Weights of a small GPT-style language model, trained from scratch on English Wikipedia.
Size: 2 heads of 64 (1 for keys and values), vocabulary 8192, 4.84M parameters.
Architecture: RMSNorm before each block, rotary positions, no biases in attention or MLP, untied embeddings, normalized queries and keys.
Training: a variant of Adam for these matrices, 154M tokens.
MLP neurons of a small language model. Each row is named by its layer, matrix (gate and up: input weights; down: output weights) and neuron, and shows model dimensions 48-143. Each number is 128 + 24 x the weight over its row's rms, rounded and kept within 0 to 255. A neuron's up and down rows have the sign that makes its largest values positive.
After each neuron's rows, "fires in" lists the words (lower case) most often at its 100 highest values on Wikipedia text that the model never trained on. A number after a token or word is its count.

L3.gate156 [158 148 157 168 153 127  76 133 115 178 121 119 131 110 133 143 151 123 130 121  97 154 121  99  94 131 150 144 139 126 191 112 127 163 188 121  77 128  96 163 118 126 141 147 137  93 107 116 115 174 119 170 149 118 172 113 136 108  85 155 132 135 165 103 132 142 150 146 159 143 124  97 122 122 158 117 178 133 129 129 130 108 109 111 155 131 154 157 130 146 137 119  84 126 120  75]
L3.up156 [ 86 122 169 134 153  83 125 164 127 156  91 127 142 141 118 118 118 129  90 101 123 100  95 142 120 116 122 151 147 124 105 115 102 117 120 128 129  89 109 180 119 132 105 119 130 127  83 103 103 123 116 136 141 133 144 134  58 129 150 162 103 102 161 108 127 138 112 107 168 133 143 172  89 167 117 144 115 126 139 137 113 135 104  78 160 130 122 106 133 158 100 147 129 109 148 126]
L3.down156 [118  92 118 104 125 123 178 170  89 143 125 127 143  98 132 154 151 146 139  88 131 120 133 135 126 127 111 117 149 137 125 102 102 132 158 149 115 130  95 109 149 109 131  88 152 109 154 123  90 116 142 123 137 120 115 155 142 176 140 108 100 160  61 138 144 106 109 100  91 145 121  98 115 132 127 110 133 155 168  67 112 161 147 140 115 128 109 124 141 143 159 104 127 152 115  54]
fires in: "of" 63

L3.gate233 [159 157 126 130 141 133 135 146 107 138 128 113 129 154 161 151  97  76 172 125 151 120 156 144 142 100  75 139 127 122 153 122 131 157 123  96 146 134 148 164 110 130 149 138 133 121 127 107  86 106 116 203 135  83 111 137 150 136 133 111 132 129 111  91  92 100 135 180 143 115 125 122 149 150 104 116 100  79 116 162 121  69 105 121 152 114  94 116 112 101  82 126 115 166 130 125]
L3.up233 [148 124  89 137 125 129  89 109 117 143 134 141 116  82 130 137 134 146  94 128 118 102 156 168 157 137 144 140 126 133 114 146 102 121 178 121  91  95 127 124 109 154 127 112 118  95 147 145 140 129  88 136 123 111 135 124 115 129 177 130 177 141 125 120 108 131 125 161 139  63 116 157 169 127  97 131 102 159 142 151 151 118 172 156 134 132 118 105 141  76 144 120 121 100 169 155]
L3.down233 [109 136 137 113 123 148 112 123 143 152 165 116 149 142 128 129 111 132  99 138 130 125 132 109 145 144 127 123  96 153 126 114 122 148 131  88 105 115 115 124 128 138 101 118 139 148 212 120 140 160 106 117 142 102 131 129 142 153 158  99 117 116 141 141 130  99 133 103 154 119 123 110 157 103 125 143 110 167 124  98 146 121 156 154 120 114 153 105 140 138 146 143 134 154 130 138]
fires in: "s" 77, "the" 9

L3.gate433 [ 95 163 142 114 129 104  68 127 116 168 129 126  91 111 159 149 196 141 118  91 149 131 125 110 126 116 121 113 131 122 127 116  68 125 113 130 123  91 123 156 109  89 126 156 158 107 142 146 136 113 163 134 165 109 133 177 125 168 112 123 127 178 168 132 123 116 133 137 136 134 138  83 137 120 108 125 129 178  88 129 153 120 132 154 132 116 110 115 114  98 113 143 139 150 100 117]
L3.up433 [113 100 107  99 129 153 124 107 138 135 135 132 146 121  78 141 148 140 145  84 128 162 158 130 119 181 128 123 158 104 112 136  98 145 159 107  93 131 169 153 146 113 150 154 132 128 135 149  77 134 101 116 135 163 148 105 173 136 130 106 102 136 124 152 148 107 119 115 135 118 151 141 138 117 104 137 116 134 129 136 163 176 146 109 131 131 162 107 158 122 106 185 140 133 108 128]
L3.down433 [153  79 120 128 126 105 132 116 143 113 146  98 127 156 105 131 153 128 159 144  96 113 124 117 101 126  97 163 118  88 116 141 106 119 125 105 154 149 123 135 101 128 165 124 120 112 154 122 120 120 110 129 106 101 169 122 147 151 140 120 171 105 122 116 114 128  72 133 124  89 120 141 119 149 123 143 130 119 160 134 192 112 143 126 130 126 130 174 149 119 147 144 152 108 106 148]
fires in: "of" 62

L3.gate270 [165 109 169  84 125 124 160 104 102 142 149  91 120 123 122 123 125 107 107 103 114 148 105 111 136 116 121  89 114 143 130 114 101 133 146  98  96 134 125 129 130  87 162 104  97 134 133 120 124 124 114 179 130 120 132 140 112 148 137 137 168  90 119  73 165 101 157  92  92  96 154 114 110 113  89 162  96 141  92 107 134 131 107 134 110  93 141 120 140 125 140 117  96 155  95 114]
L3.up270 [126 101 127 149 119 141 146 105 115 133 158 112 135 129 132  99 148 210 135 110 128 153 125 123 115 147 156 144  88 172 156 119 156 185 113 123 114  99 130 111 120 150 117 105 125 120 133 105 172 123 109 136 125 122 175 149 121 170 119 159 111 157 106 122 150 122  82 114 129 168 164  89 174 163 109 125 127 122 155 170 140  89 105 130 168 137  81 138 117 157 157 136 128 160 104 118]
L3.down270 [158  88 108 128  98 135 140 123 111 146 125 130 131 112 145 113 114 144 139 142 108 146 142 136 165  98 150 140  98 116 121 159 112 137 143 132 128 156  80 133 152 160 137 109 102  91 121  98 176 117 141 131 181  78 143 201 127 111 133 152 119 133 144 103  87 120 129 127 104 119 120 161 149 117 118 110 197 106 141  92 134 108 133 166 141 143 119 151  93 131 144 145 139 151 122 156]
fires in: "the" 78, "hampden" 4

L3.gate229 [ 98 122 148 100 125 119 128 121  88 151  94 104 132 116 136 157 138 171 103 170  89  81 168 134 139  93 154 126  95 140  78  91 143 148 160 145 148 121 141 112 158 122 106 140 159 147 115 151 115 120 128 132 156 104 129 168  89  82 105 135 125 118 161 127 132 129 139 148 138 171 152 116 124 116  88 123 157 150 137 136 112 148 115 162 202  99  91 125 118 123  70 128 134 150 137  89]
L3.up229 [125 141 114 125 121 137 152  43 133  91 163 128 114 148 136 111 138 134 125 143 150 135 101 157 151 141 139 146  79 144 168  94 108 153 137 103 130 154  95 136  95 118 131 126  90 105 133 147 108 125 162 174  89 117 139 144  84 149 127 136 123 129 186 131 115 158 108 109 107 118 137 142 108 114  71 145 140 116 147 145  91 113 108 158  76 159 109 149  70 146 155 149 134 160 141 111]
L3.down229 [165  75  93 143 173 170 165  86 127 113 158 142 140  90  73 128 106  99 143  74 102 141 140 138 151 141 128 147 133 142 133 113 111 134 128 131 147  62 151 135 142 172 143 111 147 139 179 121 142 131  93 155 117 145 128 137 128 153 129 145 118 127  82 141  61  98 117 148 131 124 151 148  97  94 114 125 102 125 117 129 199 111 143 137 120 122 118 137 176 124  99 107 116 112 164 130]
fires in: "the" 29, "were" 7, "neo" 6, "ferencváros" 5, "nancy" 4

L3.gate268 [141 135 113  90 128 155 109 140 122 100 138 115 137 166 152 142 141 126 146 153 120 130 114 148  57 118 112 119 201 141 150 121 113 131 172  88 147 124 174 116 111 140 154  99 132 141 138  88  76 118 141 125 151 119 101  79  89 147 116 116 159 143 163 146 118 129 204 130 113 123 112 109 125 137 144 117 108  95  99 162 107  82 177 156 116 139  81 142 124 157 124 125 116  97 136 130]
L3.up268 [116 160  93 133 189 123 115 126 131 105 106 139 129 136  98 121 162 100 151 123 127 102 141 135  93 139 107  73 153 193 145 136 113 171 112 116 133 162 189 129 139 133 120  80 145  91 126 130 120 140 161  77 165 113 115  70 140 148 111 160 128 127 133 125  67 155 145 142  92 102  98 107 159  87 124  98 126 160 140 141 131 151 183 129 152 129  90 134 142 101 140 125 139 138 124 136]
L3.down268 [115  77 141 105 142 146 112  86 115 106  85 126 123  99  98 132 150 133 132 126 101  96 132  84  87 136 165 111 135 143 150 132  84 125 130 117 125 106 149 133 135 189 153 134 124 100 178 130 141 125 121 172 132 115 127 126 161 113 117 135 131 111 109 147 151 113 135 100 121 155 113 111 129 134 123 138 110 125 169 124 112 149 108 101 152 144 128 118 163 112 152 131 135  91 164 163]
fires in: "of" 39, "in" 12, "around" 11, "throughout" 9, "across" 5

L3.gate374 [128 170 143 105 104 146 104 121  90 102 148  59 114 113 154 157 124 121 145 129 113 125 146 152 153 127 148 165 125 131 124 109 133 128 147 102 152  72 111 123 132 114  89  99  80 153 106 158 121 166 157 171  81 121  99 127 139 138 114 116 118  93 136 131 101 145 132 147 123 106 158 116 110 119 106 137 163 135 178 126 117 134 103 121 107 140 144 176 128 133 121 115  99 106 101 138]
L3.up374 [172 161 108 113 118 116 116 149 127 126 164 134 163 122 152 134  91 134 126 114 143  97  75  78 139 132 119  78 109 145 123 109 170 121 127 144  89 158 137 188 114 159 141 113 150 159 109 119 129 125 103 169 113 143 152  98 109 119 137 111 136  82 123 148  79 109 144 117 131 137 132 134 141 138  95 148 122 108 122 116 111 157 143  93 127 170 127 105 139 144 155 110 175 133 126  95]
L3.down374 [106 152 111 137 156 147 101 134 145 129 106  50 101 151 183 128 121 116 107 145  93 145 115 152 124 139 134 107 173 143 156 147  79 134 113  84 139  85 137 104 136 108 151 146 147 121 138 165 112 104 124 148 140 135 110 125 126  90  91 103 132 130 123 140 134  84 128 129  97 131 112 135 131 160 183 152 147 140 159 132 138  68 133 101 114 117 156 128  96 116 127  61  91 131 134 103]
fires in: "by" 28, "of" 16, "to" 14, "von" 5, "for" 5

L3.gate291 [137 165 120  96 156 163 101 115  69  95 124 142  90 156 153 116 148 117  89 118 137 129 142 133 134 100 124 130 131 110  99  97 124 112 124 118 111 129  99 112 100 149 110  84 107 117 108 117 173 116  88 142 101 155 125 131 133 124  69 137 144 121 137 143  91 117 137 121 133 147 196 101 127 115 153 133 135 117 117 125  96 111 116 103 135 126 139 101 142 110  71  95 124 121 110 123]
L3.up291 [130 106 100 127 137 136 140 135 115 109 176 145 162 152 103 111 102 130 131  89 119 160 139 142 136 133 172 135 137 125 164 158  94  96 126  92 107 127 167 157 102 183 123 143 103 166 130 131 130  91  97 146 129  80 127 145  72 120 147 138 109 102 114 149 121 158  84 112  91 115 123 125 105 158 159 104  98 103 138  73 129 159  91  78 108 133 131 155 146 135 106 139 117 119 113 110]
L3.down291 [135 117  70 101 138 142 167 112 106 111 165  97 113  76 133 133 126 127 179 101 137 155 119 115 103 152 136 116 193 154 156 136 114 125 129 128 129 142 151 154 149 145 129 119 138 154 134 167 141 116 115 172 134 105 135 158 154 130 150 105 124 125 113  96 146 141 125  83 145 124 110 154 131 143 177  96 152 128 148 162 150 128 122 148  99 136  95 122 135 114 100 108  69 123 145 141]
fires in: "of" 27, "de" 13, "known" 5, "louise" 4, "del" 4, "des" 4

L3.gate125 [118 132 150 148 159 123 147 111 144 128 150 149 106 154 161 156  99 138 147  64  99  69 110 118 146 157 148 166 127 117  75 127 109  92 113 124 113 110 128 136 121 105 148 144 117  62 103 176 114 115  89 104 146 178  97 161 150 114 121 119 166 109 118 114 114  94  92 120 151 110 140 104 103 145 106 151 121 166 141 165 119  90 101 110 146 106 106 158 115 168  91 114 161  97 136 119]
L3.up125 [139 149 135 137 119 116 143  82 118 100  80 139 147 141 125 110 144 102  96 156 138 134 103 159 161 166 140 128 176 136 110 135 101 102 132 104 141 160 115 190 120 129 142 121 147 109 131 151  47 103 117 126 124 141 153 118 102 126 115 154 165 159 112 113 129 114 118 108 138 117  93 139 106 143 100 148 142 136  85 115 129 154  83 117 137 102 115 115 120 135 132  96 141 113 118  85]
L3.down125 [129 174 124 137 120  88 163  92 107 110 136  94 129 114 116 101  74 122  93 134 116 144 169 108 141 136 179 197 152 168 109 136 118 107 136 154 141 143 142 139 114 150 145 152 141 111 114 166 125 118 118  95 152 153 157 120 141 140 119 142 108 125 137 102 141 118 124 185 110 100 139 132  98 134 137 152 138 100 148 108 121 120 149 134 145  91 144  97 178 148 112 116 134 117 126 144]
fires in: "of" 61, "few" 6, "various" 5, "other" 4

L3.gate105 [119 142 139 115 125 110 116 139  97 111 134  73 127 191 119 142 110 126  95 126 154 150  72 151 120 118 135 118 169 117 149 119 140 167 106 116 161 133 148 151 128 122 105 119 128 144 120 112 112  90 137 154 144 130 100 122 131 130 172 130 157 104 140 120 125 107 124 169 141 122  94 152 173 155 136 145  94 135 107 143 150  84 137 119 134 154 107 136  95 101 132 107 124 119 141  85]
L3.up105 [171 123 138 125 141 192 102 138 102 149 173 131 116 113 132 139 113 164 156 133 108 128 143  98 140 170 154 122 162 107  82 111 187 114 130 115 122 111 157 138 128 159 125  91 106  80 145 165 114 141  84 142 104 109 143 112 118  96 121 137 111 114 109 161 102 158 131 119  65 121 117 153 167 130 134 110  83 161 136 100 142 164  88 113 170 128 143 105 127 141 144  98 163 121 142 129]
L3.down105 [163 142 153 152 138 141 150 120 165 128  76 105 138 153 168 109 135 140 161 139 140 123 156 126 136 149  89 106 116  99  95 146 180 131  82 120 149 110 122 135 131 184 106 105 128 116 136 160 139 139 144 125 132 121 118 111 133 132 106 145 126 135 159 104 142 139 146 186 116 108 124 147 133 114 104 135  93 134 138 148 150 114 130 117  89 107 162  81  94  71 113  95  96 118 163 120]
fires in: "under" 40, "from" 12, "of" 6